{"n_layer": 13, "d_model": 256, "n_head": 8, "n_kv_head": 1, "head_dim": 32, "d_mlp": 704, "vocab_size": 13555, "activation": "swiglu", "norm": "rmsnorm", "norm_place": "pre", "norm_eps": 1e-05, "positions": "rope", "rope_base": 10000.0, "rope_fraction": 1.0, "qk_norm": false, "attn_scale": 0.177, "bias": "none", "tie_embeddings": false, "parallel_block": false, "init": "normal", "init_std_qkv": 0.0272, "init_std_o": 0.0272, "init_std_up": 0.0272, "init_std_down": 0.0272, "optimizer": "muon", "lr": 0.00203, "lr_mult_o": 3.0, "beta1": 0.95, "lr_head": 0.00817, "grad_clip": 1.0, "warmup_steps": 200, "schedule": "wsd", "decay_fraction": 0.828, "decay_shape": "linear", "final_lr_fraction": 0.0, "batch_tokens": 65536, "seq_len": 2048, "doc_mask": true, "train_tokens": 265100000, "steps": 4046, "dataset": "wikipedia_en"}
MLP neurons of a small language model. Each row is named by its layer, matrix (gate and up: input weights) and neuron, and shows model dimensions 0-191. Each number is 500 + 40 x the weight over its row's rms, rounded and kept within 0 to 999. Numbers have three digits each. A neuron's up and down rows have the sign that makes its largest values positive.
Before each neuron's rows, "fires in" lists the words (lower case) most often at its 100 highest values on Wikipedia text that the model never trained on.

fires in: "after", "of", "for", "a", "during", "began"
L9.gate321:568570528521513535482478557512489518541494504554516486510486480516467498480448524492471452532566519543487542477459493541522462495528446521476509455511541527518443416429522559478541458512449514465486465535484563455538465496492486542547490485573503520433526442506483466464481528440507544480544475459445496542545485525500432493460505522527541464491504506504521532493540509583484458466477487565493517459457499509465491595485432456418527495524532511537501523480562529550503495552561493435537558511524555487418492581482413496439438503571502572514510512579537474520443455466496529465
L9.up321:473473509499463515490488512464470536527534551543469399489461488478492521416481556487473473485535522524475431464551557517466487498525490443499489529563549481476508457509472563474507502518540542487540461498413497505542535472495583530471482437435499476477484528524459550541473476506559492527503498537544565496543480509498489573482504552535563486423431465526498467498515495470535536458480624457530429477504476548506380515446418491497456449609481495497550554511523502516531477557485544525511564451476437442468547516530563517497473438494479577460558539568591480512533456531471467500

fires in: "of"
L4.gate270:429489527459486507458492434542495560503491498510468522553520492568550410520503497491511474504536537481517470511454495458549371458512454439488531471572489530430482497517498500570526467526481494423505553559491443466567477537429499530486540576517499472504539467513485562547511511464514503444530579510477480539508455472506509450566505417518508482544509457484471469475442532488524538441532458428506486526540535510443482448421473464475410507541462472494498514572479509578507464415492590468530532482578535484481556474487494561569549572547561528513460481459554567446504469512449526517
L4.up270:485459480475539572498497529501499463472494459461541514504493566553536495461465395533500404572513480495476515528533464541545456487473477494542496598507515451445479424498511537511527461627508507501511432506547456508583474493523486521540478482512465436518540409500472519551442476497507544446468528575475510474439486536435497522567462469491492479617501461523542535583456499504521517438494524421463490558465485558442490492511384519501433568527425474519515554494476517448471487470517551487511475520443414452524451456497541540464510523526569568508492482440507529534477501495484467521

fires in: "a", "an"
L3.gate148:467461472464467488449559488570451529492531491479478552510514459539486510591538462502536547528498522480509520577465505515516558505510431539486483502428488503543484522531475485455458560589512474492492529452475443510468539471473488487598531492545491481509538459441528553557517458482567487517460519411517453508443508546524565456473576527488528446471485471486478525541488491443519505402474482470414474475567532508535492549502505500502508491569518481495466541508522513513480445511456410522463522508513446546472468516471365471490476542428472448541488573498482509563541493533462516502
L3.up148:525484478504565562514535523541503513535510524493550534446509483588479525492510535512515543559471511573562573475408450486503506503512440512534471505464540450499485458646519404435502544500505450427474491493542441502473475435498547492483444481424484424538498501444522494494483521432566554521530468473528563562443482500502544478494496583527539479522519449488456484583528465477553524506441484469455454449570497515512531515527533412464509523453570462472531494488552500471487547534514436512504490505504473490492493476506482468487427521516551503497527476519557488581498457551493503545

fires in: "have", "surrendered", "took", "addition", "having", "was"
L6.gate13:468435545499542535545523504500447541518492523487495510525526507509506521479563493557464479508492513510531464484481506465490498546497551489447480470508528492469520534544495548468565473532505514464471396515491557478473515502486410409449453432594525564498577519535563452549543468487530475471496440528572537511531534477533513499424573523519444436418508469437471551476526541529494483536549433460458570481497415480548492477482413517398528501517436483480456492552515543541513502562448505527503482580537513530470506500555448531430498491426497475453463483507576575509584485447416444444
L6.up13:553498469515528461506501499442445553508458529470504480499532448529521525446466482518522480475522475560475488527492512464536466495513531509461574477522506466499513518481474466494482450573502472548547501548444495496538497532495483591433538522498469448543397485499534579454491474512472503524490535417498451524486479586566489503532526474481540464539478527521555502545548511479470489477505550484513507486449518507432474519451491476451485598552458454505502472522457479451531534551520480519470529553475517539475442511522551542497524459423506565490449518528513480511512586525505520526

fires in: "to"
L5.gate639:529485443436534532525536479522504454446430582567528516426442482553552543492508537445508476536448470506531502453511482489516458512497481613420522456419468502480493458484506497539485497446485478509480502512527590470539472474516525466506456586460539525478521517466495493443562522471533467445551506490461509489469480495530494509557528496564467466557499431491512467544578530503387548534570520502536508532552520498478441445547493501397458464519486468502539508568559462466498476412478572464477457464526578512504507501406511501466528518533529463481509530494460434499495438472419471443
L5.up639:546548474462491507483476574480459568474495457440499532552558526597544474503463489510443534488536448458460434444531558475512540542527456542537461546447491493570568481445456446437493550421501453494471516500565467439474565577537521492526536433520495505478498439497509474568424476467470499604491452485449500512516511472526511490556505488460528491557480450556507561506526549427495452543469467502442505453479500485569590537483493545512516543489450522548500448549445516503447499515534515514553469547529509520524542509523532548512475483591502493562502559489495472522483523513444538407

fires in: "of", "no", "into", "to"
L6.gate665:472513549486502511533496462536426482431502528464519486519467521504509528543501478460512511534537497447478410500564477466444529534477564507507534473499493476476463499528488552501471441479448547489540533456479435475538503579546574512515506541487489492492493545466493457453526524466458472572450533571478491466468414500516473633487473481521378410486591511547538465549489587531483491491500497548537493482513570575535530472514451539478488435501500488541522533520478476477474418457525564516441519527440601592461482482536511496577495474508510524501464522447516548499466527468452438488
L6.up665:527409450534504537530524524575443435474518511481503492515452556506512491574542519505470528436543480475502441472547465477503486540510499455459521492502479520477511451524523598410564537480474534508488530457451402498511473489488527427463448551471513388440406454480589508499445550466445476526492534581512471472540384497535498504491488421485448423563530467453459506503523525484473516487506507545518463480553594499512528437472542575540506478481512476524529523530518509430493422499533528499579504500437525422533533523498502536568484505496513511478506573526516516490447490466532536510

fires in: "a", "an"
L9.gate492:547475483464514484452541552468487514496485425523550521462500404546532480474432489449548514507500434483550450474504487531462504502502573618461536457560457522480438500503506531487454506518496453500509458458453514540461548448532483508419461538490589447451451489545526507503542550545469476473459489484540513483482494469515522522543529489491443502556528519453496517521504546489508523489476434493371522476505515515563512552529443488451466502575463524486515582450431489558572462526491537359490547532544541510521524476505514491514507414516503502494487506558524474486486445528477544448
L9.up492:563536444514546429495480552468489524587448486524570470530459492538494501583438556490465535512512498503497562400534528511460566578579485536541554468513445483507547468529521582498474449514493502451411493478477532493436492447498536458447402471435570490454500590497405470550537509461559528442505433480482467492500481507470478476539521473458472506492546479402514550498511476464510518518497484467471487469505505482539503559450459565434511484503503501533583511455535494493502527508508513450470543573529430500557535454519525463491559463479490495552469497526524527492504442483458571431

fires in: "to", "on", "served", "of", "serve"
L4.gate261:478527533529453530464477477514480450472513516450548484500445561529523566485494455555517439536462481483555487514485489560597432521483552466545526448495467440480493521488477469552543504578466573469549459432522446496547450475532462505463529444518539518536531491477478426546486534498487546470462594480477492514475549508446495462547414564517560476455560530453537494477519445491429493511585509473533526496525453526525506534488477540459516433505489493563538534488487523458569533558479534456464512487495542471406572506498495452481464428497477503478546435468505519508550440541496449532
L4.up261:567586531491551459483513509510514475511432501452524487507491477483469505438521382523501495495541538505569511470495549493478502528534497537492524523399425525493454478456493433547488505502413450513490460478494523385551559487548515491496476511475423504443521563429451489549528484514473475477517512481413489521483513533440497517490501437455556517529540490529458448531421429465465418511530515544508497428485523506434517528570486505546488466501432478534430514570508496474505566475492585526490468528432534549472497533526585505507478486477515541445553406426541504484469497493514486436

fires in: "for", "to", "on", "s", "as", "of"
L4.gate594:522494482519516503584521578547538491462508484483520478484447515484465522473557482519500560518532563532433514488488466487453513553520536485545528487487473502516403485503447494442468472482531501481536587555534514567469510593534551452433482500511463467504473474481495518432508489548536533435538556531510470550507511544541503470516494439470500528480517533455574513536450524530526528530470425533480458523453521525409493479438512550532516456464571553525443499450476477500430570528533514578543509484559471432503517581476454539451553466499499612560509530445514510587509520526546499461
L4.up594:477527448525470538568458483464525525491511457423483470539520563528501469498500463497505588443456415548543456433496513547537492519434504510546428490567446480538494461447510440404547424419490497524537531429463485454498563523496527494523517436497459471421574482470521483513579496511511484489530466547488475481468581535430523492512490526528477605500509483427511446560566438555481549436564458449449465486487491470485534430465474490493521449535480451452491450469432533487553549515423542508489494461538508485458518501551536505455518495470514496531472462482450542460512519555466525534

fires in: "state", "government", "women", "team", "fatf"
L3.gate95:470499510513625560566496439480527435482446522505450486484545398467523469495420514589521498519424557444553525491506496462505516449530504450490503575513528499554483534492534520530458548551528453468438480465482461499497520518495530488475493515509517568536531514462470471436552424536469490441481534532544503456469526366380489541458460569522577477527476403509455538477455482446505466488502512505496479506511508501483497428578500490467452498463609448476462508451475497468482503567562489456488538415516524457504487471481521513514479506543490521522557503520502479533537560449565563550
L3.up95:542447503556550599541514471529499421537513504517473431475545442438483507479504547515482470505519501494503479538566550557517517523441489548513483488553486482501462483477533521498467500443528516589522458500474510484506505543471513541490530441491406458457474570486436493401504433518432453467509545483502493476455499444514514495381501546506566507528494511503473514455423524502447454510523516510499526526530486512488534446570500486414514559514526473533492477545468463403450476531499494485494438428496525450501486524519451500478470392564445519528488496484527436577508512442567565467

fires in: "are", "also", "is", "be", "not", "were"
L6.gate532:449415506566497537523504567464483450508476497463478542563474533435493500420522507452566557516525482457477545547501425524525472466479507472521471436540513496560467493482535475569464467565514504513618547491504455531540456566540521505557507445502439523547544433563456489453541504529566478523461484478534463458447523510494465477538487445574439519507537554551562520454590482425468427438509463512424498524551485390472551546512537437502530456464462489512514459516480467514553438504528458511498515517500507543437464466527530456434494509549449441452495507526457493530626453469558463493
L6.up532:475435489547524533525507478474497475502565526486499489484547508468558523505534516464554472465595526446513469511508449478536452491535525449425485449526519526511467519549502550539501517496456509541480540527481420479557352446562604518431488488422490500557508504482425474482499473472549579544493523509492512531468497505488481423520528574513537568523538539541532524485514525496468450455509514492474443496448481553486495511466515487540569437561495520508499472444481536513551407485544492492514492476475486524496553473552547443458533517484462529549465511544481455508561515514514497458

fires in: "of", "at", "during"
L5.gate313:545522483508500491535429543570518479478498460497464499470529530517516470515557486492450502472504600545503609517477500474558470476508468487498554485513611574490481556519537491527487457474485462492487547497525508470503388522538610509459542453529437525490411492498542533443570488499558489561537490473519510463449514462416482505486438506560489542532468519491467460445528452453482521556472548461517524475440481408481446579488490540545467444532448479470504462537466513555444502442463577500477543485553560544505548438460533496577486565535398520512455478453507506541527533475524525472
L5.up313:471552505485535504538394552522521494493522521471480468475530484478515504499560470503460514450391415470515480516439509464502466532489462532539588518483549456506439538535529510417547467466500452494501467526551450482541533481525535521558597493504551502535464456504472550531570480525520463526505437530515467370465509503515456536508515480463437574510480540557479484467471459486473451411495487481446527505516478490563499550468492466543470553567508521523511511564454493519460490493469551540541520511487591393553435517610565560544480508520476459514433503548510488475505457465526459452

fires in: "was", "were", "is"
L9.gate543:501452470490460573551496526509475472471544463447414493484516514464520494459484436469567514495459512535571511545519520482473544497544565455530537419453491466499513549537538516532521484555422524521447535577583448444595526536551532487518504506513516519549468510501552434537468484603507455486476501491557524463512483480498600540510508564486485484444513456450490526485521592496487511464428448477468511555573481484479512481518475526534517507483570509518587481528526484539534452462379506502516500519570474522397485445513517478469499476490516505496547444598509504512546453459418558465
L9.up543:447471535516504530558474468574455553478536513518429495460527494480493448460436455538504425484524493452550487513491459488444491439464517465459484506538497498527446577416474579500437481517516437530462515520481436482547491491485548492473501554496451533523531537534512522461513456538500443562497497530479521484508512463458536545438427498463527569496530512474555500492477506518521551473488416450488509505453545491466564525440540470479462545462466502487486522529453581496504529503519529424526528559509508484503476560535468492482529445471532508527486456543506550524486541496503516518

fires in: "to", "on", "between"
L4.gate565:450526462532458511402531536525527511450507561503507538588543532462468561476537572492490503578461456449490529448431532514452444527561477503523517460505440435498427499519500425498491478494490484527480513489559486485480481481488484486433433452577481540481566499536465501493474486477521517470528576491463520566585526573536496392577522409463472518416461519473598475525427469494485512513531501487455479478504577512491487527455541448479516384501464432534474526504532516536527494497531547498462566462464511485442574530529481521475459538464515559453544492463472477440490455478469466486
L4.up565:469508451496479457552519535504472487479480492517528461541472538435489510508514513539503547490513500526413501496482553526493478501482529511502525400499502519554501577530410401467436404490503477532529569536481561501450515479501440524426504498479465564460535561488435524523524481508491538502532525469393478570528463479430503548419468479433514513509484548455569456538480463551526512513532483519445469488554512479402567503538464406460505489536522476463477466486410493560514525422481499489447538491569527534429529597488553504498528500474490479490476516531454484456467522520504517490

fires in: "to", "nasr", "jr", "why", "etc", "of"
L5.gate232:478533488540505528560475534506510525541645435510455533481548500545504434517426423518492495550480488483465499461457493549555453451497459450553543537532489534560453485403440504521479480543551452498511544538505551456551435510579573530546528533533509496463501512505536571428453579520496453506496586500474433464498459459453494525519533516503529487577520538517477455533431466516481482473508490476458489561512519477559492432422480482559461470439471540458528521505511580516454397482444427525442521568514494464549581517500469534492518559499509554471524430510515478520556498517520531510
L5.up232:478581465471514467437420508510483499536502563504451477551490491452514496543442458448449525509520461544530544492481514516492442471484572479509502481572494464499405443496584515487500485520465467546482548482472509489474501585517498458511585555478496443507451522481503463482530590498493520503517561521530456422514518468508479529472453570513557530481480471497489508516519562456516500498531549510553493487533520485536495438520507511461508474535469520488604439468471474482532587530474458502402444584533504423471512494472449478497409437470502481512436490557505483572520478491472525522